MLP neurons of a small language model. Each row is named by its layer, matrix (up: input weights) and neuron, and shows model dimensions 64-127. Each number is 128 + 24 x the weight over its row's rms, rounded and kept within 0 to 255.
After each neuron's rows, "fires on" lists the tokens most often at its 100 highest values on Wikipedia text that the model never trained on. A number after a token or word is its count.

L8.up1408 [121 131 145 137 138 121  99 149 107 214  81 161 116 146 153 117 125 159 123 100 128 129 131 110 135  98  85 122  92 113 130 119 112  99  87 139  90 156  70  75 105 122 146 165  80 165 110 120 130  97 150 122 126 132 161 108  63 139 122 118 130 148 126 141]
fires on: " " 48, "'" 14, " when" 7

L5.up1473 [188 148  91 123 125 170 104 171 131 185 118 121 115 128 138  93  95 130 153 106  91 108 146 130 108 135 119  91 139 129 167 137 116 122 112  85 101 100  77 138  99 104 112 130 141 158 126 142 182 124 143 160 162 166 118 122  79 124 125 117 155 151 118 164]
fires on: "," 74, " that" 9

L4.up1021 [117 156 108 145 133 157 171 122 168 145 141 104 135  99  90 129  95 109 179 146 106 165 154 130  88 139 152  98 132 150 132 141 124  92 138  95  94 127  70 110 119 148 116 118  79 174  78 127 171 112 125 175  91 142 124 123 135 112 133 111 124 137 151 117]
fires on: ":" 46, "." 22, "," 15, "°" 15

L4.up3 [133 141 133 130 134 148 138 151 157 107 118 166 151 108 145 124 158 123 142 151 103 162 136 129 133 146 161 107 144 153  95 109 148  90 105 104 153 126 136  77 123 111 124 132 129 119  99 130 129  94 133 125 119 113 144 122 102  95 169  98 125 100 157 115]
fires on: "-" 49, " place" 12, "." 11, "mb" 4, "s" 4

L5.up1433 [ 78 148 123 167 122 160 118 131 139  88 101  99 144 104  96 124 158 160 114 124 126 131  80 175 155 123 115  86 130 146 168 105 142 165 126 121 129 102 136  76 141 164  74 152 130 152  95 115 162 123 121 154 156 146 120 123 133 114 129 185 117 135 150 158]
fires on: "1" 43, "," 23, " and" 4, "Early" 4

L4.up1202 [115 106 119 145 122  77 141 107 135 152 104 114 131 134 138  97 107 107 139  77 172 174 126 133 110 153 146 158 113 155 167 162 166 166 125 125 123  91 152 127 109  99 123 150 135 139 103 148 122  94 118 115 186 118 135 145 102 137 110 137 128 146 115 151]
fires on: "3" 19, "5" 11, "n" 7, "r" 6, "4" 6, "am" 6

L8.up980 [130 133 126 132  96  96 128  99 107 134 148 157 175  95 117  87 158 123 127  90 139  81 102  86 129 137 154 169 107 138 147 144 138 122 121 108 155 134 144  77  85 105  85 112 110 135 158 159  98 147 114 119 158 129 139  92 128 136  81 116 135 112 104 128]
fires on: " in" 25, "." 13, " on" 10, "3" 5, " to" 5

L5.up290 [127 136 153 107 126 165 123  96 100 130 125 120 109  76  95 130 125 140 117 151 161 121 156 153  80 103  98  93 113  90 100 162 102 148 145 157 115 107 108 136  99 139 152 146 105 115 109 132 101  89 168 142  90 151 106 145 121 106 107 107 128  92 132 103]
fires on: " " 20, "2" 16, "," 16, "1" 15, " and" 5, "{" 5

L5.up840 [161 140 125  98 142 160  97 130 132 149 110 102 117 123 138 169 151 109 156 123 153 116 124  94 143 109 141  87 112 106 153 101 139 100 113 157 136 118 109 106 123 132 156 164 116 107 117 141 133 143 170 159 149 144 163  75 132 103 104 121 103 109 121  96]
fires on: "a" 33, "o" 7, "ie" 5, "en" 4, "c" 4, "ed" 4

L8.up271 [139  78 181 131 153 115 146 168 117 145 134 148  99 105 120 106 124 174 165  84 135 128 147 153 154 131  79 151 135 117 160 163 121  98 119 131 104 160 109 117 134 137 103 136 116 183 119 120 114 145 131 161 108 179 119 140 131 131 114  98 135 130 102 160]
fires on: " " 87, " can" 7

L4.up869 [ 79 165 153 112 160 154 148 126  66  87 147 133 144 112 120 148 104  99 122 113 154 130 119 122  93 118 179 109 143 111 137 108 116 127 134 163  95  76  97 135 127  98 129 136 128 161 134 125 123 172 107 135 156 141 144 133 131 153 149 106 127 131 132 146]
fires on: " United" 39, "0" 14, "ki" 6, "ka" 4

L8.up915 [173 143 144 108 157 108 113 132 150 150 117 138 168 121 126  98 108 147  78 128 192 127 139 105 136 128 145 123 162  97 117 134 111 136 132  88 140 142 142 112 101 117 160 146 108 176 109 136 105 103 101  94 145 145 109 133 135 111 117  99 148 134  87 113]
fires on: " |" 35, "-" 8, "," 7, " AUS" 6, " and" 5, "|" 4

L7.up1307 [166 110 110 116 134 131 100 130 149 114 125 160 109 158 103 112 142 112 162  69 165 186 109 118 146 161 146 172  92 120 146 108 138 172  92  98 116 105 104 131  87 108 151 114 121 112 151 121  99 104 118 129 115 169 140 148  98  97 132 126 137 143 124 120]
fires on: "\n" 25, "9" 23, "'" 19, "0" 12, "1" 7

L5.up1195 [122 160 169 146  98 125 156 107 126 130 126 155 141 171  94 106 166 123 148 113 186  87  94 104 135 129 107  99 109 102 156 175 159 116  86 147  87 151 163 147  95  88 123 140  73 137 105  81 105 149 145 137 169 117 110 172 127 178  97 165 137 125 113  78]
fires on: " in" 31, "In" 22, "in" 20, " In" 11

L5.up450 [ 74 116 115 119 100 113 115 114 162 112 179 136 162  73 144 104 130 146 102 110  70 125 143 165 127  90 153 137 118  73 111  81 139 145 113 115 137 155 103 136 153  92 121 116 145 141  81 144 165  97 107 118  77 151 130 120  85 149 114 117 113 123 126 130]
fires on: "." 84, "\n" 9, ".\"" 4

L8.up286 [151 112 127  81 105 178 127 131 167 133 118 115 125 161 132 154 130 131 140 118 147 134 134  87 125 123  67 156 129 159 147 139 124 110 124 114 131  98 126 103  96 137 178 139 118 169 156  82 151 154 130 104 147 113  95  85 142 145 157 142 158 169 105 110]
fires on: " is" 26, " was" 10, " had" 9, " are" 7, " were" 7

L5.up773 [131  78 129 130 120 129 153 187 102 136 146 151 152 137  87 143 151 148 144 150 103 174 125 164 150 133  78 137  97 118 150 121 125  95 103 125 150  80 179 143 124 153 114 145 112 151 130 171  77 173 177 115 107 116 110 137 111 116 138 130  96 130 157  95]
fires on: "h" 20, " and" 19, "k" 10, "p" 8, "ag" 5

L4.up590 [152  71 128 114 110 107 102 126 136 145  98 136 154  82 150 129 154 141 124 126 185 101 144 135 107 165 116 107  94 124 105 113 105 105 109 137 150 145 161  89 150 146 134 136 120 137 118 104 101 224 138 155 142 159 143  78 170 127 164 123 146 121 112 137]
fires on: "ing" 38, "s" 7, "ech" 5, " score" 5, "e" 4, "i" 4

L8.up986 [123 115 143 165 121 176  78  62  93 159 117 108 188 144 127 131 118 148 168 105 146  94 134 125 119 120 109  84  70 114 135 125 101  89  91 122 146  93 130  98 142 117 169 137 114 116  94 152 164 131 121  93 135 123 106 131 100  98 131 123  96 106 134 174]
fires on: " of" 25, "," 24, " United" 8, " Mal" 6, " Ke" 5

L8.up496 [ 89 147 137 155 140 145 141  98  76 150 148  76 141 109 112 115 125 100  94 177 121 136 147 150 104 146 170 102 161 170 123 160 177 128 133 141 128 128 151  87  94 118 147 130 104 121 137 140 207 127 151 125 119 197  97 109 121 142  80 116 146 166 125 106]
fires on: " " 47, "s" 9, "al" 4, " is" 4, " was" 4

L7.up1348 [141 131 158 119 141 100  96 165 118 116 131 137  92 103 109 172  91 113 157 132 118 176 110 119 100 131 102 111 136  90 100 168 164 131 126 141 110 114  96 123 115 102 134 117 166 100 133 110 138 121 135 133 130  97 138  97 108 170 146 145 138 151 123 160]
fires on: " the" 25, "0" 20, "9" 19, " Pa" 9, "lo" 4, "tra" 4

L4.up218 [156 126  82 124 153  90 142 148 142 133 135  90 119 121 112 135 143 133  92 151 157 113 122 141 142 142  95 124 132 125 100  96  93 106 139 146 105 134 141 111 156 147 135 150 125  80 137 159 100 132 116 126 154 109 142  73  84  85 121 142 120 148 113 111]
fires on: " |" 27, " and" 13, ";" 11, ":" 6, "ar" 4

L5.up1341 [143 147  89 115  99 227 125 157  97 156 107  98 131 141 143 125  96 168  96 120 138 139 152 121 134 127 139 153 140  86  85 115 140 142  86 118 122 108  90 137 134 122 136 154 111 136 139  96 135 203 104 120 157  74 150 136 114 100 104 149 159 137 132 141]
fires on: "s" 29, " that" 18, "g" 15, "ing" 11, " which" 4

L5.up230 [ 73 126 100  99 123 119 145 161 144 127 139 119 127 106 148 110 134 124 180 104 135 125 145 120 105 134 120 131 137 143 144  98 106 128 123 142 110 115 137 119 105 121 143 145 132 117 145 112 119  93 155 103 161 142 112 125 128 106 125 142 113  97 113 170]
fires on: " for" 19, " of" 10, "n" 9, "For" 8, " For" 7, "ent" 4

L4.up1318 [166 153 125  97 122 144  83 108 149 153 134 137 147 106 141 115 114  96 175 144 109 140  99 100 171 130 178 104  81  89  75 135 140  87 123 193  76  79 149  86 149 133 153 143 137 189 127 114 149 140 133 144 155 112 147 125  85 129 102 131 124  96 164 152]
fires on: "o" 33, "e" 21, "s" 8, "a" 8, "pa" 6, "ca" 5

L5.up273 [173 145 113 132 123 140 154 142 185  72 132 156 160 117 111  97 154 182  68  91 109 144 101 118  87 173 139 141 130 153 122 117 140 114 169 131  98 104 122  74 122 113 119 125 140 120 131 154 147 151  98 135 113 128 179 104 138 144 142 120 124 138 147 138]
fires on: "s" 17, "." 12, "vo" 12, " to" 11, "re" 7, "su" 6

L7.up903 [108 121 125  72  99 113 111 135 120 153  94  76 112  95 102  82 121 132 104 119 162 151  62 165 146 118  92 121 121  67 145 143 115 172 122 104 148  92 122 143 137 130 101 130 109 168  76 107 137  90 130 146 135 121 172 129 113 146 111  90 141 129 152 125]
fires on: " and" 60, "," 9, "4" 7, "8" 5, "3" 5

L4.up513 [107 139 138 127 169 140 136 102 136 111 122 116 101 196 102 131 139 138 171 127 162 180 104 162 129 109 129 141  92 114 106 134 109 144  86 138  94 126  92 159 147 151 108 160 143 113 176 148 156 142 130  96 106 113  83 107 136 113 134 179  99  83 143 127]
fires on: "," 80, "e" 4

L5.up19 [157 149 129 149 124 117 118 147 125 135  91 119 169  99 126 125  94 130  99 136 166 141 103 109 151 135 115 122 114 126 103  83 136 124 102 149 115 115 120 122 143 137 149 102 120 138 153 150 168  85 118  92 130 137 101 128 101 112 125 101 158 151 141 152]
fires on: "\n" 55, "." 33, ".\"" 9

L4.up381 [112 101 130 122 149 169 108 120 114 136 151 125 136 121 130 159 127 100 105 112 158 126 157 105 116 143 114 120 126 125 130 129 139 146 139  89 148 103 161 123 141  85 121 174 123 108 152  87 103 141 126 153 121 104 157 132 120 154 183 141 130  89 146 103]
fires on: "5" 23, "-" 15, "8" 15, "9" 14, "7" 12, "4" 11

L5.up864 [115 116 113 136 122 112 111  76  95 102 127 122 153 145  92 128  76 127 107 112 180 111 127  80 122 145  83  98 129 125  92 130 165  95  99 135 114 162 137 105  83  91 136 123 133 103 130 159 142 171 140 106 187 122 112 161  99  99 136 130 133 107  84 125]
fires on: " of" 29, "," 20, " in" 19, " New" 6, ";" 4

L7.up152 [113 130 135 118 140 117 146 135 131  89 135 100 122 149 142 105 142  82 138 155 106 119  94 138 107  99 134 103 104  67 119 137 131 109 106  98 141 157 115 116 105 124 114 158 150 126 128 206 121 118 138 154 136  98 198 128 144 112  94 118 143 131 123 118]
fires on: "l" 25, "." 13, "en" 7, "in" 6, "sk" 6, " D" 4

L7.up696 [146 144 130 130 139 140 164 140 139 140 124 139 104 151 116 168 147 153 148  85 123 163 111 107  95 115 122 136 186 126 167 142 148 123  99 138 170 140  90  99 104 126 132  77 129 157 106 141 127 120 125 136 135 104 139  72 137 156 105 137  97 129 112 108]
fires on: "N" 36, " (" 10, "," 7, "°" 7, "^{" 5, "." 4

L5.up247 [157  94 120 128 122 121 110 119 126 115 142 130  97 169 134 142 135 144 128 108 129 133 125 142 125  75 111 147 159 116 131 127 162 101 105 127 161 136 149  98 121 107 163 134 149 118 144 174 104 103 105 122 128 113 108 106  77 118 111 135 124 153  69 173]
fires on: " Sa" 31, "a" 20, " Am" 6, "sta" 4, "ma" 4, "ra" 4

L4.up706 [119 148 124 135 152 135 141 122 147 124 148 189 147  96 121  94 130 149 104 144 130 128  98 126 127 133 103 118 130 139  84  91 137 118 115 120 130 135  84 142 138 151 174 146 155 136 116 164 159  90 113 133 117 148  87 153 106 115 152 113 130 117 113 140]
fires on: "\n" 81

L5.up559 [131 133 106 126 137 133 128 128  94 166 128 110 115 114 161 137 154 100 108 134 175 109 129  86 136 110  88 144 103 137 161 127 152 109  78 126 155 112 104 132  86 130 117 123  90 136 162 128 113 144 112 103 114 122 108 122 118 116 118  97 109 124 123 115]
fires on: " |" 32, "-" 16, ":" 10, "s" 9, "ru" 7, "." 5

L8.up120 [128 140 141 135 184 142 161 135 157  90 127 135 154 135 140 136 151 112 129 134 110 126  87 174 152 127 124 170 143 119 134 190 145 102 113 125 121 117 152 106 147 113 124 131 168  71 112 136 122 145 101 133 116 140 114 136 172 154 183 159 163 121 117 157]
fires on: " the" 34, "-" 15, " his" 8, "Geography" 6, " out" 4, "2" 4

L7.up7 [140 134 137 115 130  95 122 139 116 157 126 163 149 117 117 124 150 155 122 138 121 149 137 146 137 158 103 143 121 108  74  94 165 155 139 127 153 144 126 131 130 153 175  96 118 108 159 163 100 134  93 168 137 130  97 130 128 166 138 129 132 136 160 134]
fires on: "\n" 63, "2" 7, "y" 5

L4.up212 [163 159 148  90 129 104 168 167 132 148 131 105 129 159 116 136 154 163 151 140 177 154 123 181 139  96 135 117 115 148 116 169 141 117 127 118 155 169 123  48 109 166 117 146 151 113 136 117 157 134 143 132 109  94  60 113 124 124 162 147 138 101 127 123]
fires on: "," 36, "." 12, "ven" 7

L7.up714 [136 118  99 129 121 135 104  87 169 123 101 175 125  79 121  98 102 171 108 132 169 108 156  89 103 130 116 129 142 121 101 124 145  93 143 150 134 135 144 130 107 110 130 119 157 148  94 100 134 176 104 131 143 149 126 137 110 141 129 125 139 108 125 151]
fires on: ")" 38, "e" 9, " in" 9, "ing" 6

L4.up796 [152 125 128 171 107 151 105 101 144 122 122 153 118  91 104 128 131 144 149 129 148 113 138 166 112  98 104 151 110 132  86  87  95 135 129 134 116 144 155  81 129 151 159 111 194 119 110 119 100 128 112 115 118 192 143 101 174 172 108 148 158 110 154 159]
fires on: "." 52, "er" 10, "id" 5, "ig" 4

L8.up294 [147  77 119 141 170 141 147  99  96 133 124 116 112 151  57 155 147 123 118 117 120 159 115 103 142 122 138 129 103 134 122 122 125 114 137  64  86  82 133 112 149 128 127 147 197 107  94 144 115 147 129 104 140 139 180 108 115 153 204 128 113 129 126 119]
fires on: " \"" 41, "-" 11, "—" 9, ":" 8, "\n" 4, " " 4

L5.up1087 [102 134 134 101 144 140 151 140 138 117 141 104 155 117 121 118 158 121 124 122 117 109 123  85 104 125 124 160 125  82 148 148 130 132  94 140 121 135 110 195  81 139  69  93 117 158 142 131 129 122  82 144 163  83 116 111  99  87 120  95 144 133 157 121]
fires on: " |" 42, "," 9, "t" 6, "mathb" 6, ":" 5

L4.up740 [131  61 187 153 105 151 132 111 195  79 107 123 121 164 119  79 140 114 132  96 141 162 128 144 121 106 131 139 100 138 175 135 117 133  87 107  99  83  94 132 108 145 173 128 165 133 113 134 126 121 147 129 114 102  77  98 143 128 135 174  91 167 124 134]
fires on: "er" 27, "n" 14, "al" 8, "e" 8, "f" 7, "l" 6

L4.up975 [138 121 142  95  76 112 170 113 127  96  74 126  95 114 118 133 123 139 146 167 119 124 169 103 139 112 135 133 144 144 149 150 122 110 135 119  88 187 166 121 107 110 135 151 146 187  65 125 116  88 123 148  90 135 136 138 100 111  90 114 110 121 125 135]
fires on: "." 19, "%" 16, " Party" 8, " Senate" 7, " Democrats" 6, "Election" 4

L5.up1127 [147 128 142 160 125 133 102 127 115 151 101 107 129 134 157 132 121 141  96 137 152 127 155  76 163 124 155 133 142 103 119 112 132 132 145 128 139  83 126  67 149 120 141  96 108 118 111 146 110  96 136 129 120  94  99 134 145  95 118 153 122 158 105 107]
fires on: " |" 39, "o" 12, "cor" 8, "|" 6, "verse" 5, "ce" 4

L7.up1231 [109 171 145 118 108  80 101 126 132 135  75  74 155 159 113 137 108 138 137 155 142 106 141 121 115 138  77 156 114 115  95 120 108 103 184 151 104 120 138 107 140 129 116 164 115 101 115 117 120 124 142 167 136 123 104 128 133 101 131 117 140 136  86 121]
fires on: " to" 33, " have" 9, " had" 9, " never" 5, " or" 4, "," 4

L4.up639 [147 125 136  78 150 137 139  76 130 139 106 140 119 113 132 173 135 155  99 127 105 153 126 132 130  78  79 167  83 128 131 134 135 118 131 111 108  66  97 144 127 129 152 137 127 128 119 142 142 152 138 118 119  85 154 115 132 157 127 135 156 144  98 154]
fires on: "s" 36, "e" 7, " contain" 5, " represent" 5, "ing" 5, " in" 4

L4.up739 [ 82 129  80 110 140 132 143 152 117 107 128 109 127 152  99 137 129 116 173 123 146 122 129 140 151 123  96 122 103 118 126 144 165 176  99 126 116  89 109 117 154 134 103 106 176 117  83 139 115 124 119 103 141 123 130  98 102 194 169 145 176 190 148 150]
fires on: "0" 20, "9" 15, "er" 12, "8" 11, "r" 6, "3" 6

L8.up56 [145 124 145 122 146 175 131 171 100 150 157 143  80 140 111 128 157  82 135 132 127 163 114  99 113 174  95 143  88 113 120 110 136 150 138 117 141  96 155 128 146 114 104 140 107 107 170  59  83 150 131 134 128 142 119 111 131 101 131 140 101 176 134 132]
fires on: "\n" 74, "es" 6, " is" 6, "0" 4

L5.up1131 [133 152 133 120  82 132 132  86 126 106 122 110 126 140 130 124 105 122 147 140 144  72 133 111 129 139 129 134 125  98 134 125 178  98 128 120 193 120 121 158 165 123 153 123 149 132 168 141 126 100 137 155  94 147 143  77  67 137 105 157 141 112 126 186]
fires on: " |" 40, "a" 8, "d" 7, "t" 7, "m" 6

L4.up1529 [144 150 112 155 147 106  95  97 144 125 147 122 103 125 134 108 139 174 121 125 133 141 134 142 134  97  72 102 151 132 115 148 127 142 147 161 140 120  84 182 150  97 156 169  75 130 118 151 130 119 125 120 136 153 136 123 152 124 104 114 104 125 111  90]
fires on: "," 32, " and" 12, "-" 10, " of" 8, "\n" 8, " like" 7

L5.up1477 [128 144 126 141 122 154 168 114 147 141 104 159 124 173 148 112  99 163 130  97 142  87 114  56  73 157 112 163 151 106 142 126 152 137 132 122 131 142  83 120 125 108 140  95 115 124 135 144 140 131 163  74 161 198 138 121 145 130 110 144 159 154 136 105]
fires on: " M" 20, "," 18, " (" 16, "cor" 9, " age" 5, " where" 5

L4.up864 [124 133  91 139 165 135 130 149 175 106 134 120  93 155 116 122 133 140 140  95 141 145 139 118 168  72  90  87 137 139 141 112 119 123 124 126 162 151 125 124 133 123 137 127 112 122 132 141 140 132 141 118 130 162 109 135 126 106 154 136  78  80 146  93]
fires on: " of" 26, "al" 12, "ul" 11, "im" 9, " lost" 6

L5.up159 [143 141 134 151 193 163 169 111 101 158 136  76 119 158 129 106 148 131 177 124 134 133 117 137 127 110 144 175 131 139 120 107 131  87 149  92 115 127 114 152 168 128 129 137 114 101 134  81 137 169 135 126  97 130 138 139 118 170 130 193 104 131 138 191]
fires on: "e" 13, " in" 11, " for" 11, " on" 7, "ed" 6, "ing" 5

L4.up530 [163 111  74  86 162 164 129 155 146 210 141 102 162  97 138 129 110 108  80 155 109 133 156 115 117 137 107 142 160 130 111 139 146 118 110 112 146 144 124 122 130 119 109 183  99 145 106 127 110 163 131 113 126 124 159 139 118 117 119 141 144 124 136 135]
fires on: "F" 18, "R" 17, "M" 14, "9" 8, "5" 6, "8" 5

L4.up567 [165 119 146 188 140  86 132 156 141 113  95 103 133 129 102 136 152 117 129 170 141  85 147 128 122 121 128 135 167 146 122 110 119 109 120 137  90 139 150 148 127 131 171 127 138 140 101  85 115 130 118 166 139 190 148  99 127 168 143 117 164 108 114 106]
fires on: "in" 15, "." 15, "ing" 10, "é" 7, "er" 5, "le" 5

L4.up352 [164  86 127  61 144 125 112  88 188 114  81 172 149 145 143 135 148 103 149 159 167 101 134 175 113  94 123 142 117 141 106 143 166 123 140 106 141 114 150 136 138  84 140 131 122 105 137 164 125 117 150 131 118 108 168 123  95 149  88 166 152  87 139 137]
fires on: " in" 15, "e" 12, " at" 8, "ar" 7, " on" 5, "sum" 5

L8.up1405 [136 138 118 147 149 129 109 155 108 159 129 148 111  79 135 138 112 132 153 135 119 151 139  75 131  97 112 120 134 109 128 163 128 125 100 129 136  76 134 125 110 124 115 137  91 182 140  81 113 112 141 114 170 102 137 133 102 118 131  89  78 136 101 122]
fires on: "1" 45, " |" 16, "|" 12, " " 7, "." 5, "-" 4

L8.up1224 [140 106 147 122  95 151 125 125  93 138 109  97 164 114 146 115 138 141 115 134 162  93 130 122 121 121 134 122 122 129 170 124 128 135 113 113 133 112 126 127 135 147 132 143 119 113 111 112 131 111 130 133 134 119 118 148 151 123 108  96 152 159 137 129]
fires on: "1" 33, "in" 7, " in" 7, " con" 6, " re" 6, " " 6

L7.up1334 [138 123 141 122 121 123 123 120 135 125 130 161 104 156 138 117 169 156 126 125  76 131 107 147 108  89 108 106 168 133 152 147 118 134 138 138 138 130 144 108 150 105 132 148 191  84 142  97 103 163 116 194 108 138 133 165 106 135 130 182 128 125 108 120]
fires on: "-" 40, " the" 14, " in" 10, " a" 5, " un" 5

L4.up377 [101 109 105  99 151 129 113 167 157 138  86 118 148 122 122 129 125 118 148 145 136 135 148 119 138 121 122 132 153 139 117  85 114 146 154 155 107  89  90 146 111  99 147 100 138 138 120 145 124 128 122 106 110  86 125 132 134 102  87 151 114 167 136  88]
fires on: " or" 13, "/" 12, "ed" 11, "4" 10, " and" 9, "," 8

L4.up156 [105 132 160 160 105 140 118 116 110 158 170 150 161 148 110 151 131 122 136 130  61 124 135 153 132 147 134 173 100 109 104 164 190 143  64  88 168  99 120 170 121 182 121 117 141 116 134 136 130 127  97 151 154 108 111 142 158 131 144 125 127 114  94 185]
fires on: "s" 36, "st" 14, "==" 6, "===" 4, "las" 4, "'" 4

L4.up1209 [113 198  61 101 138 117 109  67 180 151 102 110 130 137  99 127  89 135 156 134 104 164 160 129 101 135  88 155 118 163  95 131  88 121 154 148 120 142 116 133 138 134 156 121 143 102 135 156 154 129 144 100 139 140 111 113 120 131 123 178 114 111 159 123]
fires on: "," 34, " of" 18, "s" 9, "n" 9

L7.up1 [122 111 158 130 135 118 132 132 122 147 123 103 134 126 139 174 122 115 109 127 154 164 178 121 119 130 124 155 150 111 141 155 129 146 172 123 158  64 162  93 118 111 116 177 155 137 126 140  97 129 175 117 124 113 125 145  84 117 105 135 161 171  98 136]
fires on: " and" 75, "ta" 5, "," 4

L5.up1129 [ 86 132 147 105 122 174  88 127 125 135 107 127 123 132  92 151  87 103 113 167 133 165 141 101  90 116  79 116 117 166 120  84 138 109 183 138 135 121 135 133 143 109 156 105 151 139 120  96  83 142 141 150 129 124 124 107  86  67  86 121 135 145  84 120]
fires on: " and" 30, " are" 22, "," 19, " or" 5

L5.up612 [145 172  96 123 120 170 116 119 128 138 160 153 116  90 106 136 115 128 150 165 125  98 126 185 155 137 128 199 137 109 124  82 129 138  78 152 152 128 121 141 146 134 106 133  86 140 120 101 118 136 131 128 140 147 133 131 102 102  95 127 131 135 129 147]
fires on: "s" 35, "r" 6, "gen" 5, "g" 5, "d" 5, "pe" 4

L4.up880 [132 124 194 153 130 159  97  80 141 111 124 147 166 129 118 125 105  90 115 119  78 130 126 122 134 121 126 127 134 122  99 137 120 115 145  85 147 141  98 116 121 129 107 119 101  83 156 150 160  73 130 146 118 143 169 142 170 127 120 117 122 135  99 149]
fires on: "==" 81, " ==" 18

L5.up1525 [ 83 102 112 116 143 128 122 177 144 130 123 159 134 124 158 147 123 133 126 106 107 121 137  92 132 190 144 125 147 151 140  86 119 149 107 135 153  98 149 160 154 175 128 119 154 107 135 121 120  98  96 115 124  91 137 115 114 108 162  89 118 141 108 130]
fires on: "lo" 15, " for" 12, " of" 12, "part" 7, "no" 5

L8.up1143 [ 85 177 149 125 139 121 113 137 109 146 101 117 145 119 113 100 168 115 138  97 169 101  85 124 142 119 158 123 100 133 176 125 146 148 154 140 124 118 114 110 160 120 112 163 151 133 134 135  89 107 141 119 164 130 129 138 132 105 126 119 151 152  95 171]
fires on: "2" 66, "1" 20, "3" 13

L7.up509 [125 104 161 105 111 139 116 134 154  72 134  86 120  87 131 136 108  88 123  83 132 161 152 132 131 167 100 132 151  89 136 115 115 143  98 144 111 136 101 121  92 129 105  79 134 146 102 118  93 139  92 111  89 181 113 118 139 144  93 115 167 112 125 130]
fires on: "0" 20, "1" 18, "th" 11, " to" 7, " " 7

L4.up1278 [130 145 129 157 169 108 151 162 138 133 115 136 162  92 128 132 122 162  79 144 117 111 128 183 124 131  99 143  87 121 129  58 120 144 128 142  43 172 121 132 149 110 162 118 138 113 124 128 129  83 125 111 163 116  86 116  81 160 113  97 124 156 120 106]
fires on: "\n" 79, "==" 11, "===" 4

L7.up147 [139 106  92 155 144 122  93  79 106 173 106 153 136  80 108 141  80 163 124  90 147 120 123 136 135 100 135 143 114 159 153 125 148 129  82  95 144 140 135 140  94 128 141 127 111 134 140 147 100 132  96 117  97 136 100  91  62 151  91 175 130 140 114 122]
fires on: "s" 37, "," 20, " began" 8, " started" 6, " include" 4

L7.up1501 [114  83 113 124 129 182 160 103 107 170 138 149 141 144 106 107 124 123 123 138 115 102 134 126 141 105 137  99 123 167 145 161 138 103 152 150 147 111 165 104  93 128 157 111 135 126 133 116 116 123 216 136 116 145  93 119 172 114 131  61 158 134 156 138]
fires on: " is" 45, " are" 8, " " 8, "2" 7, " therefore" 4, "1" 4

L5.up982 [104 134 162 141  94 131 130 149  96 112 114  82  92  99 101  94  87 123 147 127 147 136 145 130 150  94 101  96 122 113 139  96 120 148 129 125 167 122 112  90 125  88 121 115 100 129 127 151 155  76 103 122 152 131 133  91 135 113 137 102 102  94 123 119]
fires on: " is" 27, " or" 23, "or" 8, " was" 8, "," 6, " and" 5

L5.up523 [138 116  70 160 133 146 134 125  94 130 138 133 108 114 153 180 123 131  95 120 115 156 120 157 132 136 101 124 106 117 184 175 151 116 142  83 129 125  91 111 124 119 151 107  98 136 142 138 100 117  78 109 132 124  54 101 154 146 139 144 104 164 149 132]
fires on: "s" 28, "ial" 8, ":" 8, "v" 4, "ies" 4, "i" 4

L7.up677 [106 156 150 132 119 135 177 174  91 100  98 148 131 160 109 106 122  82 114 137 159 138 109 138  95 112 184  96 150 151  63 111 134 132  94 154  80 137  96 137 114  92 137 147 160 112  74 117 135 118 119 100 142 100 110 125 147 110 138 132 128 144 121 118]
fires on: "e" 19, " United" 13, "i" 11, "0" 9, "ice" 6, "li" 4

L8.up1030 [ 85 126 148 152 150 160 119  87  70 159 131 112 162 118  95 152 195 162  75  88 153 162 108  93  80 124 123 129 140 164 153 144 146  94  87 131  89  97 127 128 111 115 137  99 121 107 106 128 150 104 149 155  93 145 153 132 133 101 150 105 126 122 124  96]
fires on: "-" 20, " of" 19, " or" 11, " the" 11, " to" 7

L8.up15 [ 96 136 139 163 144 137 147 147 136 110 141 131 143  91 100 139 151 157 114 129 115 118 119 124 122 124 157 163  98 147 113 108 111 123 108 127  94 135 155 155  89 113 142 128 140 111 114 127 145 114 139 141 101 135 160 148 125 123 162 131  95 129 129 127]
fires on: " the" 15, " a" 11, " his" 10, " My" 7, " and" 7, " of" 5

L8.up428 [142  82 132 106 121 114 148 152 138 107 148 131 116 146 124 125 166 147 101  93  65 130 104  96 124 109 142  91 150  92 134 118 166 104 133  88  97 127 128 102 121 120 143 113 147  97 105 155 120 107 111 157 127  93  82 173 164  98  86 109 140 140  99 135]
fires on: " Sa" 24, "0" 19, " |" 12, "a" 5, " In" 5, " /" 4